Weights of a small GPT-style language model, trained from scratch on English Wikipedia.
Size: width 320, 5 heads of 64, MLP 1280 tanh GELU, vocabulary 2321, 15.7M parameters.
Architecture: LayerNorm before each block, learned positions, biases.
Training: a variant of Muon for these matrices, 412M tokens, 6286 steps.
MLP neurons of a small language model. Each row is named by its layer, matrix (up: input weights) and neuron, and shows model dimensions 128-223. Each number is 200 + 40 x the weight over its row's rms, rounded and kept within 0 to 999.
After each neuron's rows, "fires on" lists the tokens most often at its 100 highest values on Wikipedia text that the model never trained on.

L4.up835,143,167,242,251,179,207,177,207,206,231,193,242,180,176,202,174,232,190,194,186,183,238,219,191,195,230,194,160,257,151,161,170,239,151,183,210,220,149,172,264,204,150,212,221,144,82,195,194,150,171,262,206,225,132,193,202,250,139,169,243,202,186,212,135,189,180,191,219,185,197,206,210,247,150,195,242,158,190,142,247,124,193,263,205,238,144,123,261,146,239,275,243,144,284,166,257
fires on: "t", "ald", "and", "ar", "p", "n"

L4.up354,225,225,187,199,159,239,185,153,175,167,175,250,250,201,204,183,172,164,227,204,271,175,258,237,148,179,184,115,225,222,238,236,181,202,207,219,222,299,134,173,191,153,185,212,194,166,235,156,89,195,144,155,181,235,257,203,201,152,171,133,231,211,184,233,130,129,242,270,177,209,214,244,98,204,221,256,287,199,156,206,214,138,176,216,189,173,243,165,195,217,204,141,235,144,218,236
fires on: "ri", "y", "at", " ", "ec", "ur"

L9.up525,192,182,179,280,204,241,212,303,197,260,266,214,135,170,190,204,230,170,206,272,197,274,195,176,209,194,189,233,305,250,186,202,255,211,260,237,161,239,177,193,160,219,215,91,273,196,196,193,180,178,211,206,142,196,222,209,195,236,232,236,217,238,116,175,201,219,168,187,189,256,141,278,206,228,221,160,185,263,200,110,284,169,184,229,135,162,153,188,131,244,195,210,185,188,250,204
fires on: " \"", "er", "'", " and", " ("

L9.up826,144,228,257,256,236,278,192,209,222,172,146,227,212,136,183,185,224,236,191,231,206,159,235,115,242,180,294,194,235,198,255,226,186,162,171,201,135,193,226,135,152,221,144,260,225,134,214,190,271,175,212,198,165,210,268,201,155,226,134,166,207,197,220,230,160,245,245,277,243,210,154,269,252,285,163,177,181,259,201,130,117,173,206,233,168,147,209,179,209,298,189,128,211,152,269,180
fires on: "-", " D", " F", " |", " first"

L7.up962,242,227,173,145,218,189,215,164,204,204,201,212,196,218,203,232,222,227,288,229,204,131,155,231,183,208,188,161,215,174,228,252,175,166,262,292,151,133,258,207,156,188,253,140,357,298,206,153,190,213,256,173,265,214,162,202,192,123,261,230,194,222,225,206,270,193,172,180,207,206,211,218,215,208,201,200,186,237,177,195,243,205,209,71,219,224,291,263,238,137,161,171,263,213,158,168
fires on: "l", " l", "it", "t", "ill", "g"

L9.up845,194,244,195,276,206,152,205,180,244,188,173,222,148,231,194,245,191,219,250,189,200,150,153,164,223,178,255,183,167,105,178,161,177,149,222,130,156,160,261,203,169,208,173,238,226,126,184,139,229,206,159,233,151,149,217,179,244,186,191,269,203,204,198,225,196,212,255,260,232,235,182,225,203,219,227,194,245,235,166,125,221,107,193,196,184,218,177,223,216,166,175,176,215,38,221,174
fires on: "-", " |", " –", " R", ":"

L7.up616,219,151,212,230,223,215,223,196,169,178,199,179,233,224,151,263,237,240,194,202,148,152,253,151,149,207,207,180,212,250,153,229,208,272,228,251,184,241,205,215,179,148,267,178,109,176,212,250,218,191,257,284,122,187,316,200,204,221,221,207,117,115,215,154,156,196,231,192,238,149,205,285,181,111,195,249,186,186,226,192,168,210,163,227,190,142,154,168,172,201,207,202,233,200,240,214
fires on: " the", " Par", " an", "f", " f", "r"

L3.up450,183,202,191,263,253,153,185,173,233,207,232,151,181,207,248,208,157,160,167,205,174,177,211,300,262,216,250,109,188,222,235,155,199,241,205,212,186,183,160,228,136,252,175,188,231,145,164,258,277,243,259,218,226,182,260,160,246,191,197,266,183,189,204,212,198,172,217,222,192,219,197,200,99,197,196,230,224,195,243,218,192,157,192,181,206,226,292,161,206,212,210,156,219,207,212,228
fires on: " (", ",", " ", " |", ":", " million"

L2.up137,181,244,208,235,226,180,162,257,219,172,191,130,256,153,233,275,233,177,204,243,187,274,186,164,233,161,221,223,187,178,181,212,196,209,193,233,93,230,207,284,198,183,182,143,197,182,233,172,227,239,175,196,179,283,184,177,234,234,227,200,136,170,241,222,178,247,149,197,215,196,245,297,154,223,175,145,231,169,212,148,133,191,207,222,276,199,196,224,177,281,219,224,235,215,170,131
fires on: "ing", "ay", "es", "s", "ir", "als"

L4.up9,201,268,229,98,120,219,162,169,170,221,197,285,114,198,213,243,245,61,221,270,178,268,137,206,185,186,213,215,240,218,197,269,146,246,192,195,204,163,214,188,149,187,80,189,170,143,234,173,136,217,207,238,198,277,258,122,216,218,199,256,237,228,208,161,202,223,188,215,172,153,188,222,205,172,218,225,204,139,167,158,172,238,232,151,211,202,251,201,137,204,239,276,248,239,228,158
fires on: "ans", "ed", "med", "ether", "em"

L3.up1188,184,165,192,239,185,248,185,226,233,229,196,171,227,231,213,279,204,144,224,276,173,239,261,172,130,182,143,161,210,139,191,150,221,204,197,255,205,142,187,209,236,145,182,240,227,193,233,200,145,183,133,205,202,150,164,163,206,185,222,291,177,323,196,253,206,156,278,193,241,227,222,220,208,226,143,169,171,301,236,270,204,244,187,211,176,222,184,220,208,188,139,214,224,235,171,219
fires on: "-", "'", " un", "n", "o", "is"

L3.up1072,245,209,209,212,146,277,200,179,145,244,183,174,272,201,204,232,204,274,101,240,201,238,231,198,228,178,208,153,280,201,241,282,222,173,205,180,221,198,194,188,267,190,173,203,212,161,204,189,157,218,243,205,220,179,224,136,194,230,188,251,178,162,140,221,182,221,250,193,228,173,260,196,173,158,218,197,224,202,157,268,277,242,261,214,230,168,217,147,258,175,204,134,185,227,196,196
fires on: "s", "c", "id", "e", "ing", "k"

L3.up306,169,222,203,189,205,164,225,144,271,190,165,271,134,222,181,248,189,213,229,246,197,206,180,245,242,219,199,252,210,197,139,148,218,229,156,230,226,224,201,191,232,230,169,182,239,185,138,258,216,233,233,168,218,173,166,206,147,190,100,175,208,124,221,257,155,199,205,148,148,214,178,197,204,240,250,303,206,210,172,238,214,199,183,210,229,158,164,311,200,199,190,182,256,233,144,240
fires on: " East", "ast", " period", " High"

L4.up1256,239,239,190,172,147,180,192,149,168,253,224,185,251,177,182,186,163,119,222,127,174,206,249,233,227,229,259,264,254,187,209,232,178,197,246,203,254,203,272,226,197,232,194,196,178,193,198,188,138,225,164,184,150,231,309,238,239,173,110,199,166,113,239,119,150,249,156,177,213,164,217,182,203,198,181,226,199,182,137,243,207,157,188,162,218,114,167,163,160,181,203,155,131,142,181,185
fires on: " and", "h", "n", "e", "t", "kn"

L7.up773,205,201,213,167,230,193,215,182,200,146,203,158,247,235,216,217,208,256,223,184,152,174,160,217,252,277,223,136,177,202,201,225,149,161,107,145,192,185,175,185,254,147,211,173,292,200,238,135,245,228,195,195,205,163,239,203,178,171,248,251,197,249,232,150,249,155,203,202,205,176,221,162,194,238,193,226,246,173,213,120,216,287,186,166,178,248,208,236,261,228,223,202,216,199,157,164
fires on: "pl", " l", "l", " of", "ment"

L9.up1194,163,245,262,201,170,115,176,227,185,237,187,212,167,248,239,146,194,216,193,249,148,200,174,198,239,251,250,162,165,205,190,238,223,163,189,150,230,217,151,170,145,189,191,177,219,160,142,265,174,140,223,296,250,210,227,154,187,177,221,235,185,217,221,215,236,198,263,169,106,189,204,207,79,198,181,172,181,212,172,222,181,228,262,177,172,217,208,181,137,156,242,193,254,213,262,261
fires on: " ", ","

L3.up1084,133,170,201,196,211,178,148,242,238,224,192,168,203,219,179,208,222,178,222,206,123,172,262,191,195,238,229,272,166,197,182,257,211,206,179,206,211,176,198,280,241,155,194,185,196,167,204,174,180,168,237,158,243,226,188,137,202,155,206,217,195,187,241,296,218,225,168,150,248,165,164,232,178,187,245,171,232,185,176,259,216,181,181,243,169,248,252,220,184,282,183,214,153,128,198,182
fires on: "ant", "ab", "ous", "ent", "ular"

L7.up117,324,253,231,288,247,168,206,252,185,169,223,136,112,261,149,264,173,223,161,175,245,184,219,271,219,82,240,279,204,241,184,158,195,190,180,190,209,253,99,199,252,121,193,227,224,232,179,174,147,163,247,147,133,194,147,190,190,189,191,175,234,232,212,198,194,212,249,184,242,190,185,233,136,235,184,247,162,187,278,188,205,191,141,188,212,106,235,152,241,230,241,181,232,236,128,161
fires on: "ed", " of", "ing", "ated", "ased", " released"

L3.up12,231,164,219,207,187,208,167,163,178,214,223,153,224,260,183,172,204,185,238,156,244,169,177,232,288,255,182,223,165,228,182,181,114,217,222,245,215,195,157,229,161,211,215,223,165,205,151,211,231,259,175,200,191,186,167,204,250,261,224,187,254,160,207,176,206,111,242,141,155,163,224,195,264,188,197,187,176,222,249,186,174,244,215,215,269,236,233,198,94,217,223,265,185,218,160,119
fires on: "h", "a", "ha", "ced", "aj"

L7.up499,211,243,238,271,186,174,148,251,243,229,213,146,163,109,215,201,195,240,219,279,165,243,202,265,201,205,233,197,148,217,133,196,156,273,201,193,222,181,200,220,134,172,182,231,205,183,180,145,195,222,184,222,204,198,195,262,209,269,229,192,214,177,202,258,246,227,154,244,188,194,205,250,116,197,207,215,212,195,239,176,181,224,208,178,179,197,165,205,257,228,227,227,211,209,180,195
fires on: " the", " in", " of", "es", "ing"

L4.up959,226,275,167,138,277,192,184,210,236,223,169,155,230,116,216,275,257,154,129,257,106,179,175,148,167,239,185,174,242,163,216,171,175,225,216,215,172,202,179,99,154,153,185,183,186,212,199,182,240,214,230,209,254,306,164,126,168,230,208,149,117,271,216,138,170,222,133,233,239,245,193,224,191,216,197,215,176,248,177,202,133,227,240,174,246,267,245,153,188,187,222,241,184,229,139,200
fires on: "ot", "z", "es", "s", "ell", "ut"

L4.up678,234,197,210,155,224,199,149,199,134,216,201,227,163,228,172,274,187,169,159,217,201,269,184,285,211,241,202,186,151,226,200,257,177,244,194,152,226,232,229,156,241,222,160,152,150,253,207,190,243,127,218,241,183,164,204,146,196,161,264,134,278,244,268,161,221,204,121,273,181,155,143,127,247,235,188,280,214,172,224,237,189,239,292,245,256,221,164,237,199,206,222,225,253,198,163,215
fires on: ",", "ired", " held", "med", "ed"

L9.up913,195,211,164,230,228,223,269,245,134,249,270,213,206,268,209,228,179,211,204,201,228,174,250,231,115,221,189,233,225,168,122,183,183,228,165,247,203,254,189,135,265,177,290,257,256,213,150,121,252,162,181,210,131,213,288,205,205,176,282,214,212,199,237,198,170,195,176,201,179,163,172,204,167,249,227,198,239,211,159,161,129,145,199,223,119,191,181,156,243,151,216,269,149,133,217,174
fires on: " A", "==", " a", " =\n\n"

L9.up328,199,195,231,116,252,235,235,182,216,204,238,240,237,151,169,229,185,269,201,176,198,180,223,130,120,180,255,188,231,209,194,242,200,167,127,246,207,207,229,201,131,169,204,241,212,246,208,252,197,155,210,142,161,220,216,215,215,219,285,248,238,233,188,238,222,146,263,242,153,175,247,253,182,242,216,185,213,244,208,128,178,223,169,157,185,244,202,223,207,258,219,178,228,199,256,202
fires on: " M", "ra", " L", "m", " F"

L4.up594,204,169,173,235,117,161,235,178,187,177,170,166,182,274,160,184,173,209,181,170,256,247,198,194,245,162,236,205,209,196,119,152,298,130,205,252,131,148,114,235,294,197,146,179,176,166,180,287,184,199,188,267,232,268,276,210,253,194,200,162,252,201,158,216,212,174,202,217,180,224,145,218,177,216,195,242,200,211,166,208,208,308,216,118,220,238,232,174,196,179,230,232,204,215,235,166
fires on: " |", " States", ";", "ist", "et", "uring"

L7.up513,221,145,193,263,224,195,253,182,158,173,210,174,222,194,146,255,172,158,161,242,145,171,213,176,203,222,205,190,237,153,171,228,146,204,229,263,199,142,175,126,169,159,227,260,215,175,175,290,250,135,279,258,123,174,177,255,184,228,242,230,161,228,178,222,193,124,207,172,238,167,206,134,190,260,232,162,196,158,237,168,194,246,174,256,246,163,194,158,167,187,194,218,149,220,275,147
fires on: " f", " A", " a", " s", "f", " ref"

L3.up1091,186,246,161,213,231,177,181,188,166,213,262,169,233,202,207,198,110,154,246,176,247,193,188,258,217,180,221,253,196,169,251,286,222,180,136,211,239,244,282,177,247,121,147,180,172,144,131,263,203,166,183,227,133,159,145,221,197,144,192,181,227,222,138,140,188,256,174,267,246,113,165,170,181,195,193,160,185,169,122,161,140,178,164,194,222,219,238,164,222,158,174,178,196,179,149,178
fires on: "n", "h", "ter", "ast", "ild", "10"

L3.up986,131,134,130,210,175,254,276,197,223,186,210,233,178,240,168,232,150,175,222,102,176,152,101,195,190,175,188,204,240,198,211,197,183,92,167,201,150,160,146,229,212,177,172,212,175,233,191,208,131,233,139,251,226,148,266,222,239,105,250,240,226,235,229,213,237,253,163,163,157,168,189,115,201,213,198,245,195,221,148,247,167,186,209,184,326,227,259,238,210,220,139,236,275,177,210,198
fires on: " |", " of", "ve", "en", ";", " |\n"

L3.up279,233,258,177,136,184,267,230,223,133,238,124,125,220,226,113,254,245,166,241,239,136,185,208,193,229,177,154,127,247,209,138,203,242,231,254,196,210,205,196,198,181,209,186,138,182,185,221,214,202,186,174,223,193,216,189,151,138,245,214,240,113,231,113,212,139,237,242,170,186,220,231,220,209,237,167,261,232,232,149,287,227,165,243,234,260,112,212,166,197,287,185,271,185,222,213,228
fires on: "ing", "p", "le", "in", "ed", "s"

L2.up135,149,208,213,231,197,218,202,187,139,254,226,135,141,180,253,214,259,239,206,141,190,203,286,169,225,168,133,250,194,180,239,91,222,194,206,196,169,273,192,276,159,217,150,212,100,199,161,144,260,172,294,208,240,180,224,262,130,213,226,240,150,128,194,205,212,209,182,211,213,154,296,264,170,146,229,263,270,139,191,151,244,183,243,214,163,155,181,158,200,262,190,200,223,201,198,168
fires on: "ess", "ert", "ice", "ance", "ered", "tain"

L9.up1140,173,256,224,271,115,114,104,228,185,194,190,130,132,180,206,226,213,183,264,187,214,164,242,223,198,256,274,164,194,188,196,213,193,231,184,274,195,151,189,146,141,175,212,151,167,174,168,223,242,200,169,164,178,256,178,305,210,190,239,194,201,228,250,141,197,221,210,160,267,189,212,254,177,206,219,179,230,175,202,214,186,164,241,201,170,296,246,223,195,199,154,204,232,133,232,210
fires on: " sub", " j", " J", "J", "202"

L4.up171,226,167,142,262,175,200,140,223,257,190,170,207,256,149,247,178,198,191,239,246,200,141,204,260,178,200,130,203,194,191,249,224,256,138,206,225,238,227,171,149,194,286,273,213,175,162,196,220,225,158,210,196,191,211,241,254,208,261,208,151,151,291,183,235,183,176,189,241,207,183,283,283,250,220,180,225,191,191,96,233,201,152,190,267,238,203,188,201,227,165,199,195,226,195,195,219
fires on: " of", "ed", " in", "res"

L9.up526,146,205,186,199,229,242,254,184,143,180,171,238,126,193,201,213,189,209,205,209,225,158,231,142,193,229,179,203,135,149,174,157,198,262,238,141,205,172,182,238,204,203,231,197,226,293,201,197,220,213,256,255,250,262,178,226,150,205,259,147,250,170,230,197,185,198,191,192,150,195,233,239,190,137,136,186,266,231,209,157,203,191,186,160,219,239,158,244,211,254,217,228,122,200,196,194
fires on: " F", " G", " R", "G", " K", " gen"

L2.up130,246,151,200,272,191,226,167,262,158,258,237,156,177,203,169,253,174,205,197,191,197,217,205,216,193,181,177,245,184,164,166,171,226,155,165,277,182,200,315,204,177,181,284,208,239,290,172,104,185,148,196,269,172,93,139,178,175,202,237,182,163,173,202,233,146,182,203,214,229,211,283,196,174,174,182,249,150,227,217,218,240,233,201,197,200,169,181,212,239,231,186,244,186,183,158,218
fires on: "-", "n", "k", "ound", "rit", "ge"

L2.up291,229,292,248,169,270,292,226,151,157,94,192,236,160,186,241,151,218,160,159,230,182,161,247,195,316,242,244,180,179,196,210,180,256,184,215,173,231,191,179,130,189,194,148,165,181,230,215,207,126,212,222,218,248,200,181,202,210,205,203,248,248,263,211,238,250,182,263,230,167,258,198,217,113,109,206,244,211,196,217,222,202,188,153,258,247,247,222,213,220,225,240,156,239,206,173,228
fires on: "g", "er", "est", "ia", "ame"

L2.up624,203,168,187,251,256,155,222,178,199,177,117,197,242,187,187,189,178,233,228,219,206,154,178,175,251,227,208,180,261,258,200,176,204,223,96,278,168,181,274,173,227,194,194,150,225,170,219,184,180,163,197,191,264,190,167,181,182,210,286,150,161,289,235,245,225,247,207,159,98,212,223,185,200,198,153,218,187,182,160,202,259,167,215,155,212,223,248,192,177,244,151,194,216,248,249,205
fires on: "way", "are", "oin", "ade", "che"

L2.up496,197,200,263,224,264,284,215,138,192,214,137,189,191,215,181,211,219,202,211,244,175,231,245,168,227,146,175,214,171,190,200,183,168,209,154,174,191,161,157,228,229,181,131,174,169,193,126,197,123,171,183,148,216,168,138,232,102,151,149,234,253,162,166,226,211,259,157,191,289,193,221,212,128,287,207,167,191,192,241,167,192,208,210,207,220,113,173,198,178,261,246,266,162,205,247,176
fires on: "um", "one", "ide", "le", "ig"

L4.up767,192,213,222,242,176,185,252,165,170,174,138,240,232,227,197,171,150,154,237,140,157,136,222,226,220,193,210,279,183,194,214,205,214,200,122,258,227,225,218,288,265,206,185,191,201,120,202,255,210,176,220,195,243,258,207,168,239,192,174,146,228,220,179,168,225,130,194,206,180,227,266,281,71,255,228,226,143,288,183,199,113,223,206,202,270,251,261,268,179,240,224,198,219,177,185,244
fires on: "m", "ra", "im", "il"

L7.up981,183,242,206,255,251,211,179,106,232,184,184,219,206,237,168,167,216,224,192,202,222,185,242,199,175,289,212,163,244,240,134,197,204,234,200,167,200,203,247,131,153,200,214,213,214,223,258,171,182,215,235,263,159,164,202,223,160,212,169,196,249,242,173,213,254,218,177,260,197,268,231,157,228,135,183,200,273,207,234,156,220,200,132,267,215,228,240,185,260,211,213,148,125,208,124,187
fires on: "ur", "on", "ed", "o", "u", "ro"

L7.up601,222,172,261,223,254,168,155,207,211,202,179,278,177,165,142,143,181,280,167,175,174,206,231,267,153,95,255,287,207,190,247,230,210,184,250,218,151,120,225,162,177,292,185,171,173,198,155,165,176,235,170,230,207,190,167,261,167,253,231,170,193,220,135,245,184,285,217,260,212,214,231,161,180,210,191,225,165,142,119,219,215,234,155,245,259,240,193,175,240,248,232,200,197,135,206,187
fires on: " of", "ed", " |", " to", "v", " known"

L2.up1127,220,238,188,193,215,219,136,163,194,194,196,179,264,249,154,189,180,203,166,218,174,155,235,243,93,176,204,189,204,190,121,220,179,101,253,239,197,182,172,224,175,195,177,176,189,175,218,293,159,248,151,189,274,237,267,190,239,204,208,250,211,141,200,235,166,173,127,158,182,199,143,225,261,164,193,184,199,174,191,211,202,172,209,167,207,179,268,176,205,191,201,220,131,161,203,154
fires on: "ter", "che", "ph", "eg", "ist", "e"

L4.up942,220,261,254,212,221,169,248,155,124,161,141,196,185,231,240,221,200,223,203,180,264,125,189,165,203,235,234,226,169,202,140,158,292,205,195,187,221,167,128,188,202,148,232,212,157,180,155,237,123,187,204,258,239,215,187,189,137,196,179,196,310,235,210,205,167,241,217,238,140,160,271,187,153,239,196,201,173,165,179,237,135,184,258,156,201,189,178,177,180,194,186,234,250,162,180,255
fires on: "n", "g", "fl", "er", "om"

L4.up433,242,208,184,271,228,190,258,196,243,215,236,189,156,235,233,152,188,290,130,140,253,232,176,207,182,192,251,219,218,257,174,191,241,212,132,282,187,173,206,184,167,178,157,238,207,168,165,192,216,189,210,170,232,169,121,190,186,220,206,221,170,182,189,194,174,212,160,247,195,180,170,203,223,184,225,182,155,242,206,156,158,228,157,174,187,132,190,199,167,239,221,236,166,156,172,180
fires on: "ing", "ed", "g", " gr", "ated", "so"

L2.up1207,245,180,210,142,91,167,137,198,205,198,176,159,214,234,228,198,232,180,136,242,170,174,190,244,120,191,132,208,201,186,86,176,213,185,193,174,219,193,211,289,242,186,196,233,162,200,166,247,172,220,227,192,154,150,195,203,157,220,196,265,169,201,184,183,182,118,247,144,198,168,222,181,244,199,148,288,185,205,134,197,190,202,213,269,164,208,223,121,108,251,214,226,209,300,131,245
fires on: "amp", "ap", "aim", "op"

L7.up396,299,257,210,258,188,157,228,257,173,185,235,199,162,173,214,213,243,256,160,281,193,191,196,271,255,211,272,203,177,202,184,194,171,204,297,209,115,299,218,125,167,251,279,141,172,175,250,196,138,217,179,177,161,237,251,205,250,165,188,202,136,240,191,238,141,283,255,192,202,145,277,243,167,175,220,249,173,255,196,251,155,157,156,228,257,167,192,204,157,212,201,217,215,180,82,129
fires on: "e", "i", " b", "es", "s", "b"

L3.up132,157,183,110,236,195,270,224,170,187,243,209,139,216,214,168,203,177,172,236,242,171,212,177,197,260,193,132,230,164,164,172,171,185,162,148,196,193,243,146,203,253,140,152,228,194,144,296,245,174,133,212,276,266,232,172,190,208,184,150,176,193,186,173,221,204,278,180,220,194,182,231,259,180,225,222,221,205,195,196,113,206,123,267,171,217,189,196,283,183,294,275,229,179,162,230,237
fires on: "le", "ame", "ig", "old", "ie"

L2.up1110,190,215,125,216,250,242,222,182,258,238,187,135,271,161,181,105,144,207,219,211,228,228,207,200,184,208,153,134,197,147,275,178,236,186,175,164,216,228,139,221,178,230,192,184,183,236,263,147,244,264,165,181,161,199,174,195,229,210,248,111,210,177,251,143,170,204,201,146,153,160,210,225,144,217,174,184,195,179,307,207,209,267,197,248,222,168,229,246,192,169,183,205,190,212,123,167
fires on: "er", "ist", "uring", "ator", "earch", "ateg"

L7.up205,190,180,263,156,220,179,197,198,134,225,195,188,170,192,185,219,209,242,172,251,133,265,194,200,263,177,261,221,167,198,176,173,207,187,190,128,221,184,170,173,210,224,194,188,153,209,165,233,202,266,172,228,173,303,187,222,183,234,275,119,182,216,180,254,177,251,173,267,99,159,257,187,162,182,205,251,210,169,103,182,175,183,162,253,136,300,120,214,178,304,180,241,139,216,239,177
fires on: " |", " of", " (", ",", "i", "en"

L2.up700,220,231,268,218,209,288,219,209,234,201,228,187,182,178,208,153,208,158,213,222,211,194,270,108,261,144,215,191,196,233,122,168,143,256,205,216,227,176,166,247,166,185,189,177,205,179,253,193,193,257,212,216,228,174,206,229,179,289,221,258,221,254,284,211,250,235,139,118,182,196,221,197,232,226,243,198,235,193,174,181,201,234,160,207,192,195,209,189,193,194,181,166,262,283,216,229
fires on: "ently", "ore", "as", "ically", " often", " later"

L4.up174,156,179,186,218,192,181,217,135,252,226,194,183,286,253,210,109,221,208,235,201,181,231,176,248,142,150,182,178,200,271,191,293,210,211,192,233,206,171,180,209,146,209,207,225,207,152,149,185,161,179,227,217,152,199,159,162,213,248,225,242,213,182,176,206,185,279,202,238,197,254,216,218,226,248,255,168,215,242,146,133,175,147,197,191,207,225,285,224,203,250,216,231,233,196,165,178
fires on: "ing", " to", "o", "born", "ed", "al"

L9.up1039,144,190,270,234,190,113,255,226,189,163,128,232,151,151,259,270,206,136,156,130,246,202,258,204,147,231,127,286,232,181,175,186,102,201,248,216,162,179,134,198,193,197,167,292,247,301,205,198,200,175,197,267,252,230,204,182,174,245,180,166,244,136,169,199,195,179,177,140,112,214,227,208,233,198,201,170,232,236,238,199,145,205,191,225,217,206,233,193,240,211,219,120,204,226,108,270
fires on: " R", " r", " X"

L4.up916,202,167,199,198,239,162,210,248,197,198,205,194,189,269,206,235,149,220,177,148,222,184,205,232,219,227,162,164,184,174,186,198,143,208,206,277,123,248,254,258,160,231,188,162,172,225,171,205,221,184,135,163,282,183,248,221,270,208,271,268,176,182,163,170,218,187,239,226,222,160,169,170,58,237,216,135,233,223,260,212,200,87,256,146,168,188,195,215,163,216,178,164,158,188,150,189
fires on: " ", "-", ":", "vent", "'s", "ate"

L9.up868,202,192,245,181,171,230,204,167,205,214,248,229,152,205,191,283,152,210,180,179,265,153,207,157,246,148,216,241,174,209,209,195,143,252,239,145,218,184,193,158,196,129,191,198,156,167,195,169,225,219,171,261,230,138,256,175,278,198,300,157,203,170,187,191,229,170,185,224,226,206,176,175,283,177,221,171,253,202,245,225,263,229,217,189,286,154,218,177,182,230,249,167,232,155,301,192
fires on: " \"", " M", " (", " m", "\""

L3.up1096,183,209,155,205,191,200,179,182,234,226,233,233,199,201,245,216,203,313,243,143,244,194,246,241,211,237,199,222,117,136,272,129,215,193,206,163,230,222,215,138,286,182,188,236,217,185,123,201,247,193,208,314,243,200,247,252,174,134,285,156,151,173,217,160,177,222,219,164,275,207,215,182,226,171,220,244,213,230,200,180,240,196,191,143,151,244,207,185,228,232,223,213,201,227,249,217
fires on: "ur", " Or", "r", "tain", "ess", " Con"

L2.up840,185,200,191,128,155,206,172,241,194,210,251,189,294,145,244,216,265,237,228,215,231,170,162,220,178,212,284,212,143,162,190,214,186,163,149,141,190,184,247,222,153,224,144,185,169,241,176,241,162,184,171,219,229,225,183,141,207,214,160,224,159,166,236,205,288,175,101,192,242,167,215,218,195,253,224,197,122,251,103,186,208,192,251,245,169,184,146,240,233,212,156,231,187,183,184,200
fires on: "ar", "ath", "igh", " Th", "ay", "l"

L9.up130,174,167,221,259,178,254,230,160,243,249,235,252,189,169,182,184,203,194,195,144,191,208,152,146,240,174,171,202,225,229,161,221,196,172,186,225,165,178,219,123,122,214,225,225,172,238,133,130,190,125,203,210,193,235,243,206,160,158,223,236,201,206,169,97,249,157,189,239,189,296,182,205,238,188,185,166,254,187,155,127,192,222,189,217,148,140,187,174,214,233,175,232,151,193,194,244
fires on: "-", " \"", " and", " –", ",", " |"

L4.up841,173,218,203,185,232,124,162,178,190,188,227,145,179,235,202,218,231,232,184,172,193,197,128,233,154,219,244,171,203,179,193,124,252,204,174,229,192,199,196,215,223,148,193,208,229,123,296,231,183,142,118,274,260,223,243,221,144,154,166,111,179,149,212,173,206,227,211,301,188,215,234,184,207,230,279,221,233,264,281,212,202,182,140,204,272,172,176,217,162,165,195,178,163,234,233,223
fires on: " of", " c", " between", "st", " per", " by"

L2.up956,207,189,167,261,200,194,223,239,220,194,213,241,163,153,167,191,199,128,150,203,159,227,223,204,165,172,232,252,134,190,218,201,171,211,193,217,294,258,223,131,232,157,196,206,202,117,160,112,226,179,188,119,174,197,180,182,129,190,205,229,214,185,128,242,224,217,255,162,240,137,121,249,203,256,211,197,247,195,181,211,252,245,185,278,154,221,227,207,158,219,227,148,186,233,278,187
fires on: "uc", "ent", "az"

L2.up475,243,202,146,225,188,184,153,198,232,217,165,185,268,163,237,222,176,168,185,229,222,157,231,235,204,183,137,141,226,240,269,234,161,233,167,200,172,167,135,171,159,117,190,168,180,203,216,147,177,196,198,212,228,275,167,222,235,199,200,176,236,223,187,243,187,172,260,199,176,258,169,238,194,139,201,169,185,170,154,223,234,177,276,181,186,125,161,180,247,208,179,142,238,235,209,205
fires on: "at", "age", "act", "l", "ur", "h"